python train.py --n_layer=9 --d_model=256 --n_head=8 --head_dim=32 --norm_eps=1e-05 --tie_embeddings=true --init_std_qkv=0.0229 --init_std_up=0.0229 --optimizer="muon_variant" --lr_mult_o=2.0 --warmup_steps=88 --schedule="wsd" --decay_shape="linear" --doc_mask=false --dataset="wikipedia_en"
MLP neurons of a small language model. Each row is named by its layer, matrix (down: output weights) and neuron, and shows model dimensions 0-127. Each number is 500 + 40 x the weight over its row's rms, rounded and kept within 0 to 999. Numbers have three digits each. A neuron's up and down rows have the sign that makes its largest values positive.
A block is one neuron, or neurons of one layer that tend to fire together. After each block is what it responds to, as a language model described it from the Wikipedia text at the highest values.

L2.down3:481517517459480532497469568513505456517494540463508522545550519450515472502465499549445511487513477511527550573525523575524495562559523457518460500535488495471539474491400453494501563487467523501488510550519521419487464558463498505500597499505542472492469423525534464489490497497426503609452487430498524520557467538501492478459451517438503571443463533546532489492553472524482459585532
L2.down47:439568546475520478494616477473472535525507538555441541525532460507477526555436504485488489491482585488540491480461556467474500522501457479473464513469452560459492533459494552467464504490453438538490506556605523443528573446513448516483514566511493434528509509503470549517490518565505517529463406500489458467505480482453439537518458436518543466485563506437466519443506415462515532552575
L2.down57:544498535561538522470543507463490416534543552533473568446445447583470486494483589481564455549489536465582466507505604491507511518448473416548525526569490541523516494482492462517541486515511477500516496534475535458496458574517492435510458549507583505526421475527465526489494546507505490499503527504506489446484526559446537475491493540556405540505518527483481439463494559433495502575456
L2.down90:504508491493569457542445455493477516485495431500460518525556536526452458532541493463458445431580497444524437448503489529488473444481515510509581503503545468531573476470554519551478476521525487548500554453535564527491481442543473446459557483467600489435445466476578472455448458503490506541478578567567477556509545481534526489468513485456493448499454500483484463456527514576523544509459
L2.down177:456574497595538499516489488481502459455449449462463509536553526534578450471507506484535419520504485495521463499572552513482499429466506477540562480511449511459436491499540410554551537490444553491484498586481543535499584544482465519405471482538513506494515486510528576443491500488543510483473458478453528533494530499483463443466541516530468395515413502534496419475507475499512438507479
L2.down236:464523470553491473477495493458537434486408540499488460508469411515478439495515504454436566444494498484447510501504485463566498447429449460490521466478489533531493523574528509525468536536458503568447585500508512448524470471544507539503470516522504475469501457503577576480527510524514506505520491481526454503516465493425528543454448537475497517534570439499482473472460495559494503499559
L2.down382:498479452482542522567517488503548531528487429477487542461514459539466498506508544498432612442523478520480459502508449497465489458425485508529536576473573489534500461542481497506505545554489555508478502536511507478515441522541495483488493484502530476468470498447509595537531458486454499555344500473519460502510521560554495517495555542504490473478481435505459405425508492568451515526431
L2.down439:499493510445534467588488437493579461457465486519417531493572481537458482492409593478525541502520506523566538522479471509493458552562575540487539478517515556493503530479488517468456522495476425477544484520438469540472568563506527488554569515500407447535526553459436414516487544489509507519477535461472525508496512486386515534491491519479556427532485484530445503469425572465494566502507
L2.down509:444544577550501498486491511473501520464534466474627470431495426535583443465493487519499530535489466466450538497516429515483491489554468524498521513508510559462510489510496575487495466515500607561537481506485399526477484517613552510483494477538515479528479521478551480479445503502425541449504503392496474499473536561512524510471568512459481495510492494449536481458523489533465457470467
L2.down718:479531465445523481543487426492535514433475476513515492589539527509549483480524558481505475534461434534418568486545466502467521458459517485525464502527566498429484542471492492458533516477512465598517448488443507488483462563492467507492456511449378395538438498526464530474461432588532548479475487510516544470471433513481456523582488564430477521481493478495497548519482418542555458560465
L2.down737:510500544506430425535519551473572522531602388492468495503512434522560494537517469517555543480523542575537481537519534479479444547522512458531486489461490481471478469542496544521501548456478547557503493471410535507572459510495473518522524489461464511519487546552502537525478557501475502486483509449472520572476498449446469448464469487433381505506489473505492432526498563506495465467563
L2.down773:476496534544494477518412493450516442563519515463501520522485514492477435450478519528516515534479487432549480478575437497475474495432471475463538493525479456542516406464528537477455491422454505439460542457523536554542459458490492533517532426435519512481468467502540483506483483473448546478557516484514540469480500553543497493493505435507488507415457529537527522513526525483511500486509
L2.down808:577465426459499535506476461535510491455559509568537462450428533469476497553483463463488476509514503545527419502424540488566440543437483520505550503478438485479451480498447450518507498463502473535443491547519490474459484529462518410552447474557481442495491528507510531523468426504554502472469495507556486480459561527475476519482501509513489525452494531469453514453515534478489525545441
L2.down881:455519506519496551482575419544509482466506505471502511592542500533539519515514484577510517481472519487508495530522466514473438456403457605502518578518470550543463387514498493501498528512504495590538483541493497546518514514460537476483496551441508470507474502494471465553418528445513527534517482479436402468558512466524495483427527493572460466477486526471512501569477459551557524483486
L2.down943:516606415479461459517449475474632425500433518448425422463489490521508474511502431479523462464491506490536422492483498535488520455551537516437514488644519538424489495503465481471526546464495539517530490557515527569471461502491480527481536503506462548510496535529541478527418563483497533475520457485515493468516483520456573486407488557537519567496563564554472461450521438571549505555552
L2.down982:493488508484447477487447511509555543440568508493492518563502471512466456481522502527597469498472565464492544470536511496498553448508478469463473498503476477533437562511536508463488497527391526499423511550495499514458438474416476527474504553531510472532480476502474422476484495496524523552520492486505477504536479522465504524391482451462503535504549473467447529479565518580529518485543
Description: Degree and proximity words. Gradable adjectives and adverbs of amount, degree or distance, often comparatives, such as more, closely, closer, deeper, less, high, and well in "as well as".

L5.down43:533493486466563488504540566520526470498495513521467503495472699525516488486447496555537484519547463502558586541488526525570540582494525530484564481528478477480486549443427549518522446477599486520475430479528516512512533547465560524486441485466438513504476470526480481454511571452493527524461558500573477464501464545519451539567436511507493521500521457456454431508552515455602530502556
L5.down77:486542477509446504461494475497494510558506536537511431511487630479481472484426549591499438489491549447509450444557488426501539500483561554565528613546501554539481458444531529471447527452584454519494472507465524478455452433468530477481512517526429469507531503447496473521447474536482484500464476493430450488527430460513530492531496486498513527494563497487410517478504492437513398558538
L5.down746:473491475564440423446467538451510479472482478595554462532566673502467461493454558495440522434471508485465534477516511534584558485527562465500494513512473568536542478488486425452439495463541490557521410501444492498472477515473523524516469463467355538497482429441555548497441499513447466511452530506448511467556481523506465502548529521522508470506464473496462495526579497436465509526489
L5.down849:462546491483502501519436525439449499508563542472516518514456579507500541475444553455521494559541518497544454511478520524520504431547555486498504439476524409522485499559495531542470418499564464511572580553449525483509426494530492528445468550447521486509445432477518514464480430492501406477533479522518528516549419542479442446535527498489554536492431499538427495453542531485540525453470
Description: Clause-linking conjunctions. Subordinating conjunctions and clause boundaries (that, while, because, when, where) that open a new clause after a completed main clause in narrative prose.

L5.down368:552530490543518471453420448478524394493503521411539461463534561550498505517463502581531550525535499494550434539517545532434439503426519593499519524523492557524531508432513475583514501422574509500599520509506511518476474442493504564475477476432520495438530517450442534577544547510475516495508580480503506533501487522455514529472493511507443450441475446454513476457495522554520478471484
L5.down455:510519512563519519456558492481556496462488511446519508455556532462559550476548542437501476489514510501475456504446529493482462518448522497448519445487484515512514471473495497488544495519490495558560547523462513541416487454519441535479449481502524457503511468449544512471527511456518569532440522496521527471491540568465493413540528467490526488527571528539486497465544459483564486521456
L5.down490:502498458504435504486496522524520551490459505501546514420492531465500530497595444511479453445459458530503558594474543567460438432511496493483522461488496492563485422469538486537522477572478480531476414455579529516452546537587456551577516555552549518534518471560495519499479459535502592493441536507527509538472548524519502406475517524462455535451542499456514523472617563486517525465499
L5.down986:463466457493521501495537535567510520549584511485519509452485496495482472449502515499521556511498459518502448496469608518542452513502524444527563476525517459444591429443477514531483495513509500458534500469476638550538501500420557527507475467549573548471473523566504525534483520494513488500581535536484503530561476458470466470488529513514460548549462457521539503475529491501528492474549
Description: Slot before main verb. Function words just before a main verb, mostly infinitive "to" after failed, able, wanted, possible, plus adverbs and negations such as not, also, usually.

L3.down861:426554578479441492535537431445471489535467530509472475545492537557457495461506491486427490570421436469508523445505515500495513531477536514551531487519471512538494461514472544447528458491506458456532503513459535544538478538480446535505428548512457522518523615439501464477527506478502526526429531538534487490555417505490527544462572476482498474446546547497363502498494500528494460508466
Description: Closing parentheticals and list boundaries. Closing parentheses, especially year tags after titles such as (1995) or (2006), plus semicolons and clause openers like where or before that end a listed item.

L2.down66:482522449517535488528380545497484486446457529481493488412500559470458491508554476485483493488517522494488445520480491527536497563461498531483518470460451455530488439507480562547488482549518564542530537579577482563399446530454457444472512496480537471454501488471466502443486510441540428508492426604558489529500452474464554583511478525507523520489506503564437586514457481557498555466521
L2.down119:573535484482572516524539448481479494448555475447530504514515416514503460475521515439587532520521511592464477523540551468451539533551459531528483449539542535533478471502478487485527525558529508463475462531420487432478515496506534522580482485508521518494471525495479492537474542468457524511456563431462582428535529487507463487496498495491506554466517614464447533516476490468426564519459
L2.down314:468529560609493549539497588490491440419503532485567514458527528516491467493462517512462425517522426484485438470565499512499467515545487511500508520567557475539479472482548501493452520507446553451461467582497546522540527453524494534498418547535457446517494523424522517427488470473512458486528510581522472503516451476534460504575568459517478511493426515590454442512453493507433523526469
L2.down320:552441454442441497498534450478471525510456436484551517563466477506551509482614498470443505566515578536488452521487490579404444476510494542450446517507558573453495412523572473456517530541507450591557503529512445441500548491456522470537459538561480530445514456481449509460444553453509559500522468467462523516465502577527486553535535517520455506468485533495552479503550499488503451478500
L2.down406:493538436557514455478489458457535486498495511386520547526546520516475565543514483535482587468468493512522462455553495489463408574531552473537472506523485555470498481467506533457565492513529473509479491545481434387489444507495557493481525475458517500520510536535500510504454449476438555550390439539483473479443512474521485518491559524441487516538448444491415514530545497515502495455443
L2.down465:522525437508506500517518514524577483530491447483430490537463532467550441498470506440456510507500416501450518525502570479447534421488558490448511499456494430509493577583579460498563554565470446576516472449485522516522497440565494460520553451549531511492458397489474500506513451531444509540443443531461519486532518490529556505473456526497484465506463498549524431400508438499522555474474
L2.down490:430472463457533539511491534501507532424469514527407524450549516458509560568503503508509453539476454483523533524502462510534542540501476513521545489502448518509553496565497528503532494563529444442606562443535428504487435483535458500450517518473495528457502497562520426499525483510510553587540499545524491521478538536469528559528499556600445499476512590496533478514562459539489445463476
L2.down495:514506434473545512467516546515525441463489483483383427553484504479554491520551492529474407460502497490491467530540544528496493479420515491464499482464468549522535521530583499517476514484506446514544452500405454515555502468588521460478495458522561586450581408523505433502491485549487495531430444442507511572494496548521520517542490539526528506538378435522533491549487511446552496429488
L2.down500:517505578465493598540470480511548532509469510565482481463533507496491519441451458496451523444466546536502513528480434508425550484429486508503486497499524474560463461490450569541521505442520494509513508508556516540495518511520449492513525512504481489488556520479533452490563442507486504573532467524550467473496574455500553586580523580560480431416511489454503491474539530482493534484491
L2.down556:498506416479480455441469457445538548517520514567454514538521545458474528498474513452435507541491526520473606566475479492492433516494504497489483487490531519519468506536451516487486536475459460490472515520491482481427437487518495536576558524543562510495429489496411490494536549516592544618481532497464532449526472468481511525547460523523458418470489508388515579560563487519509529497561
L2.down598:508505554464488459510497492505547503525442509399452466459424464508571589488488467510533525515531498518564491527530425522447486525464482492383505535529501482501511471581510507462496459449485438503505477521529568482534504525467503448415457522507542567572554458475415495440510556519437433515451452510545477491468456464519478462524511547567473517515417463563538532518528437499563560464585
L2.down665:521550498447473472503490448455557590475477555529495496458552456448508555503550578455471499483529516559545499528405515537496490536514502515525552492552461455539500482568418438590451503520479550439542512493546483517472550507471541503447518443504539581454488429539510479486499495569502501527472523522522533499546484517455500555527561576538442508542458473412546433484440452535524463486493
L2.down678:446525481498511540567491480511477510537511468520496497551463459562542505436518463501542523502503491437501465523482384497435470510512518514525438553474462516595502478536463488468537542520544502442473520507553494403549585461526467452501553528506487491516488516514495495465530517494544524462461519481490617437418480509526436446447528528444477521544453511543518512404484454502566521461494
L2.down722:532503566537562439535432418522486510511572487474559506439472533520596514499532489441479532491476474492448461472494535491506471543504585515459499478468440510510487480477482457511465459465560506491458451511540536495512515488454541517493547508457513504517497456523472440498520440465589499578572496499539520535549501507452572435594466471570514529514549490525424518574542521586433449514587
L2.down816:490409528469544574537529450514467572416497469455553502504517502482476523539495504518417519503524395524466480501544533497567433465468550546556633449508477565521534512450482478458485598555481517502509502526531531527512529497464511482503491492489579481440507490568518491460462529465494420515435490443491502590521489453528480462495469513465518433470533503488528499527497474551443506560558
L2.down919:545473548530483512453478488544487550414456492499490468554512412484563512456517537508531464548508545455505497505552516517515524470508439498520568513450496504494409459464464575563470458569474482487563463464424474487510524494544552514620515546475541510549496485525482414503453497493487528456562452518581559520432537511438461472484512567538463511458582474526467461480504475427543543529476
Description: Adverb endings and change words. Mostly the "-ly" suffix completing adverbs (badly, nearly, extremely), plus time-or-change words like initially, originally, became, gained, remaining; also Japanese-name kanji.

L3.down957:522549499409533527501516484502546508562496515515463403477538488527541464520453565530367494450525478508553516457488533457485458527437519506434449505398459483547471486455522524489455526491478448498515467509491517462491466440508548539534496444541448546541526465477500530485449497581527492487455578477502582513493479542524504502555527547369494523565492451541513509522507546499436551546575
Description: Clause-linking function words. Relative and linking words that open a new clause or phrase after a noun or comma, such as where, which, between, when, for, let.

L2.down39:466557530491495502403410507509549528433489490500442513447489501453503499447516565534517559536509484538463440504398491424525505527528503534534560553539430453527489508499480471472485527460518467555507562507467504593528496497542474401426491534463498498518573438532462523474534524431509457507520492444516458538492455495472497547463485518592525503471550535569514542565533475515501528547424
L2.down101:449452479458588538562453497550560508473470509557551497508563467458521527487529520571462550551503571471480481428456449506505542459417511534495483437521476515528488532497592494442474520467480534481476509520517525537487500513535532406523490538554546463534510557477495500430531511428475509561513523537523518488477552509487500554558491532484531484534533467429508499538515469426446473514481
L2.down155:527489508587468474515519496455535531491535504530517462542472485466516529480459398490442493390542508493524484481479524548555468497534512557435508518551520580525494487504530544507500483464478532541516446515375482585507499421485541455520554510489426549478593523529423481579461526474498499424491460460494479503472490480467483457500533589461465496531503531531551529549459484563580431475513
L2.down165:498488536537499461510462524471435573517530506487485556527526432450548471481527508446465474462507480516521455591504497495481475494540496470446531492475502476454480532460523531448483485493549427554495472554506510504535445478493438460439527475478510533503490537508502491453584576489552538460499514526415468393519462534446482434522565527582523655502466501494520487536444505570469459567458
L2.down301:435417490489552492448542546534501495530486489498521483473463361496469506523470533531504488538476491550468490496487464483507555458525499490486489487524484562467466539517621480541479436453473517532472481437478473462523565428579531486471551491428567526520530514474488559464426521505494492479393451455470487461541523476578536557577517495560505517496462535567518513511459511469515561489536
L2.down317:494544527505500486528538465476501457571494499425473464569538475450489520564488511507495473496547412553575547521459457547562477532473493462472558521588535455454462532474470510438453491441480449494492475559534551475486517517464477535487536494468491511512528503551506544477554511600491486464446464468412450498550479501451490433469476501522526530477557512551520416500515526479494463488475
L2.down330:505442499474487467480494500516519546460516508496498520459448466522550464456501418474552478545525510466488460510518418516549538498462547454487458506543571469443591482524442468476538450634510470568510511491504488471440486449541513496487503436479457502490492495481563487514448562492487476553486477461471517472515504494487502447532557543572462548484456505541518541501504488505535456452511
L2.down331:497468488562485506444515528494506537541532445445479493470481413521498437492499482514578501485509455490439522520501547435480470422455574454401464499514559462483464512494518505541508530473472507555503428456504515422467501522481528517503470451513530558480513478527458477553419565484484558492512485536546555547432422530474504504456546571515492505549514515564484448585458508454470508445571
L2.down513:480449518566492493517485474444489517498441492539531527532440525371530352526516483448521516567561530497503518412490513506556404527422484503530531529522506518470510557560536462504557480437541531544558544493552457520511508434509607488395496485538475482503525456454565536454496530529404554430516593417471518512454466538486499486509541471479565462486490458508437530511517526457492459530460
L2.down641:587593513505470460516598558490533547488438564587480550550546507485512462528527485475555445500484461517483478534413496472513530544574488490474548431547436533599490515514443441470485530485488486503505438452518490459430493514563522537547558487520470491503449488483464441453487441442578494483447425507494538516474474469489519438394518552484451507472540485530389498500467470509551520498548
L2.down697:469581492512475493455491463518584560485508502508469480456561581481502547575440504465521549476520536528528492437462479447482418538463539511534544500601497518549490510563596392484519505472519537538562467498493435504465474484564564489505542539432514414434517492521536507472528480532490530486451487522462543428527541459498442601509565448527473466489462486462520500541482501507534465451472
L2.down730:513521482422554514516481453450542405510510421509591547531540522544536466540481522502426473463490464489512510454465489516511499498504522562477520534537539516420488503505524386457492469503500501510542604464476486473533538430510512547522487496443542553467425556481492540537478512420486602537494582516468466454573510465550465478490496495499561437534445525509512549488473498513449417513507
L2.down784:483501467493481477559581577418460502533474471539511461497562550477546498510437541509489485519486552526458578527476497537469526524477544502480595487426498454499519495515513526487454623458471447536525488461465520470461517499528555463567496478512446491497451635486424503551533490476426498455531509443432533479521544504520553511529574522458548537454461424486467552556542506520456406547438
L2.down786:449454484499526471475491501467514419457554430515465536446542496488502489546477509553425470484440482473471529516453551471593468518520544463516485486516486471484561522554563579491451539488510422523494589462477523507524460470508498571502506534534514537510559473503512565495531471519506497498423460484402437548551492487493424494498472508414494498550531509517494522520463498522531500534467
L2.down831:484512509509531536507488542535445458480433438489537477599487524456475478550502439409478513464527503547495508479562465458437526497504450515439507512518540525483473625552558555486501475530425433480521496442483498487482484524519449444467517524548495373514498525456463518528510496456566465518515536531519536462569417537503491547469467454503495471552482574538570529529577575497487499467511
L2.down1016:433535477477481471521415494500418435523503497487541464491481493558581474490470575562437444412502512518504477494448494565491473478457516532478513523470514498557517512566473468562458622497503524435440525474465558509504438529446502544498493511490466450487482535617498554446509486496465518531440503494464485452466510486458497526500490474470514495483493471498529464493446535492482552441562
Description: Subordinating clause openers. Conjunctions that open a subordinate clause, often after a comma or sentence break: when, where, if (as if), once, because, whether, although; weaker hits on day/Day and name pieces.

L5.down674:515569534520455526551503510570503590498470514524506475511529588494498522490476516505539527490519499503473519470505622520455525544512540556460503517428543569478490554380520530422478484504526532442555498528477488487485476510473575458461450553518416497543478499473520440489483489447460471489509530570520480474571450414527545582561476454490461595439433464486440541486529480488516496463435
L5.down700:513499465483542551464475551439518542589495484491421480432470464546423475495577486590471478468480558406503499489515510540462532490433478523455509545468485537554515420500491507453509578525477498534479503496480541499535481555552559451486514521514502513525519502492538487563421499546518431548547578562493465465514525417433500466511452419526483535460476514529464463544413551490559508450453
L5.down706:525513531534439551502500533475457487493487531528516490505472509570432542460506482521460488506491503496495502481523515491533427536445450511483524557425481575528454483408514528437441491482544516494517469515517457518460537492470557456526528516497459497529537491548565472505460478462501477583531451480511474502518535464476589464530502465478501548505403396524401574507505523527580463409550
L5.down905:449508473536495479459546444521554407585516385458429506483575441543498472490505567527454546506425446478536470516514547466523522490501494472481550473470505408457482380572543410538467426464528513443511570492507517552494569527502513540435570503503525484526560466505532535511520546509469462475495463516506502455514556485512503454497563521538545491517479515515539564547547495542437514525548
Description: Infobox entry delimiters. Punctuation ending or opening an entry in infoboxes, tables and semicolon lists, such as ; or ); after release dates, and leading | or = lines.

L2.down134:439492541551477472533519534515476413571496522555492508602543409500520465530464502470526521503480480486487541454454500510556506462473491533483457485449488528439507560521464515462480512424467463478526554541455475567536470570460460521543497467507410471541482458458533521517499607475536548380513531550480417557485439512508524503514572551457564492505451540506402497520482445473542503447474
L2.down244:517520434509535550484459495498454512480459488496455507484513463539540490469485513542448551515535522462502551542533578465466453556559471580532465568493538465472529540507551514546539500540470529515566460487462483475509482543489518518544479461479513474576523466483477472559504505515474540477499502405473445460439490475490569517569439512485490423493509486548490505513501445471511470486492
L2.down272:488524537589454528495512525520518537556499511485488508589489517449490535618469459475504504550503461507535531475492504460455489477535546490380489549576467536483393475525433557578492556469482484481530462487516501509469498526496517484463489541516485488511447439518521451507460443541521483451482495484501578507510431517517460580449466502517553511420574485496459522506535488557472547507492
L2.down280:479551517528502528479488544414428525569483484479413517540473507465527511471495499459497455490485397471507568526555562492490526563487536521435530478504466557516449521453542468438509544518493500572515472495506470528493540540526545503468518531516512448526444461554480500470474579505489455484566511520571539519464536464518497585507480517564530488458472498470443487498489448539489489473440
L2.down407:533497517531466455489462460536497512520463432523495492488470511579542502528552491498452496428499466509518514453515517518429550565491492504473545480505527521505508493443569393488526503458526549494510416478505463452507432358540532493527475503517489545470513466530502504437545485461446472590490490551454511513531529494535512493480490521485492528446442451551458510463526472564442541478549
L2.down462:558562498531530522515466461509389506508461491541571533437518474493480512481490555421432494512539438537462497513514485519476497450571457456517547487542536451455421544474468511466478565546514600453482496528463389532473436514466506492492517493473538523534403574487524450523471501525484490509461467473483493522466441510504498482469505522481485494537505527470458493507543487474489429543425
L2.down537:496442520469564491554544517414470491480510521525482486500455528554520435460449591480445486516483500582567543560490502508430521498435479522450586522494535510540475487470493484473543477524405520533489517530505550584470574496441537474556499478509556526469538507443484557494508508544430581520456516413522446463509490479449592470533485468507514478543458483477488520551512511521543530557506
L2.down588:529540557507475513505499573466455574484496544452544492496535444532465517468480499462459425542496401430574496517483502504520489549450413467528586533506568508479414486448538557549517471615415542474527550519487505497525594459538535514468485393488487501472498469516504456521499515543549571499477483481463514494537500540460537485482478517504467448471447519518440486576472528511507537518479
L2.down640:519570534470591459547470517545456539463485549496535576479482408511498584507481526506567520488562481467516524442522574588515594483522488420499469532411476517439489482478527417468460511535517496475522488476464441548509513500476445477496516477469497534521478552517490522552506479438553466490447482456534450469511523532552516446515527554587455422403507449501490440553449485509496503443449
L2.down668:596479583516576495460499528559523524524514478510517519486516493524489478585549445547520482538491535481557474418513465549505455540557537487527471515536491476537511449463531431516482446537466466535481520486521475467502476497428502507493456479455493457503489513521489488558546468525537441469462574481446544501526541442561416513537470528507528516486517529461495469464563414538516454512493
L2.down739:565475443531488510544552528487461539462433509455381505428499543521504494537492511390525509465469528487484556546528461479527491536505511523454511516555530514489458527434573447431484531454539430572476465525451466446572551433453477538525530489493503496505496496540586462488564541518513486513532533523493487449534500485495493521519502519509489517474491535498452535485535566544477564450477
L2.down744:494471543475563521464551493534503447496435514501550468536480449523503559567479506526490536502528548538542476477469537500436480493499425492514556486535443498539501542477508550476452533519550513422511432529553504439557524542544443470481492449571505460507528416468472543571497532512513503522471519550510487568501559530541466501528423484462466509531517461460461494484494558451556527458448
L2.down754:527496546528538456501486496525449402462460484498450518440462499522491476428582502475457561499442525469479508535489502485461581560525560461482497533468545567482509470533521553505519562467448420484495518483515537455468487398459468507560447441511508526471463524537611476477540491516517516503514549465433484508512497440478508500544500467480461534476478552428509454558521523556484558478502
L2.down775:549528478523462509582529490481389563546457489474455503516496338508526455460511508494487514525498516472444515485595599537511472520548484530455462503543537504495547459488567463551510577503485590548466494476464449510482495544475457501606458441469488557562497493493474457533439517518499528548468548437415502505483501516531527483482432523510548473453488456550480511513609490525442521492477
L2.down797:490555440496578531459519520495499536434530489493473526435482558521505562472562582543534506533426468499393539457493454489458484534439524499597572496498524521501444471554449429541532536480509478489447569496570459521442487435546476564475532478473526398508491481549555504486504509491511531430442458538440564587437479459545544497432521541478544510555539509537541578461433460496539456485543
L2.down898:533528495511584499467511431505466491499490490495522478498484549497560488492398503531597499464479560518427530531452604527510458449502544488451466440590519493537574560544632453585493558464479508557481490399479530488505471448488471568538459533552431561510500490465483452511466492519544442526481499454508493518475505527530460475541461515485517505466447476476477449518559505537485507501532
Description: Ends of list/table values. Tokens that close a short field value in tables, infoboxes or lists, mostly country names, years and line breaks: Country: India, (1964), | Estonia.

L3.down43:488516533540481405543464466523509458484430485472466506507487533517473471532479488511549504444557450421559474513480473528479535510505524455514571536543503420495517455513531437450504548511503500555483491513552510496440555530485456557460427553457540479514441504555515458508435498495503503554534490436500502480530462464519504563475490512459557511528471488539527453497493525516470474603477
Description: As well (as). The word well right after as in the phrase as well as, sometimes sentence-final; weaker on other words after as, such as part or company.

L5.down237:511508470572464463476490462540482482501471516568494569447514459529562569532451491443532491485545489576542432523498505463495444473487469526464522432486495489490501521471547512451550480474455481417490532491552497534397536504534539535515488392531454474494492552456469502528552545467487492557503440575551496493500495545476500508505507511559469486497569477464463502542532520470486442511488
L5.down281:536480537485508549475488436489524466521497465512513548472486492431527483528455439480579500561474524556471507515524468502532555462505468438462493532536513584519527518525488484511539536578481482542502541476427439520406367493539466469464509578520473548523459498470567519458531407507506521513493564569560516529537556476494536518486546527506484442436423523543485546513520497507471472565476
L5.down622:547492589465548472493543502476489498451523474515506460492476546417507538562469512498518461539466434524526501488456466522428548553471545493388463484450471503543553576508487551542489611541520560449500458509445479509446505490506488515420489436576536451541490513486529487478543469521562465519494419518548521482430546548540542482505487534476541538544504517520524493441460541491471426574557
L5.down643:542486429464441501502473507469554453545566442591433454482468539452427487509495564470432449476478568502449505524568473507428502455455462517508514539546507494508499475503498455462493537528552525507438576543453508479458508527429493501564518516473585529520494494470521562470565534523492523551497428525498475526485504560477491510463533506488447480441543538561524607481486421453478484495490
Description: Adverb-forming suffixes in modifiers. The -ly suffix completing degree or manner adverbs before adjectives or participles (extremely creative, hotly contested, inversely proportional), plus hyphens and "more" in compound modifiers (high-risk, week-long).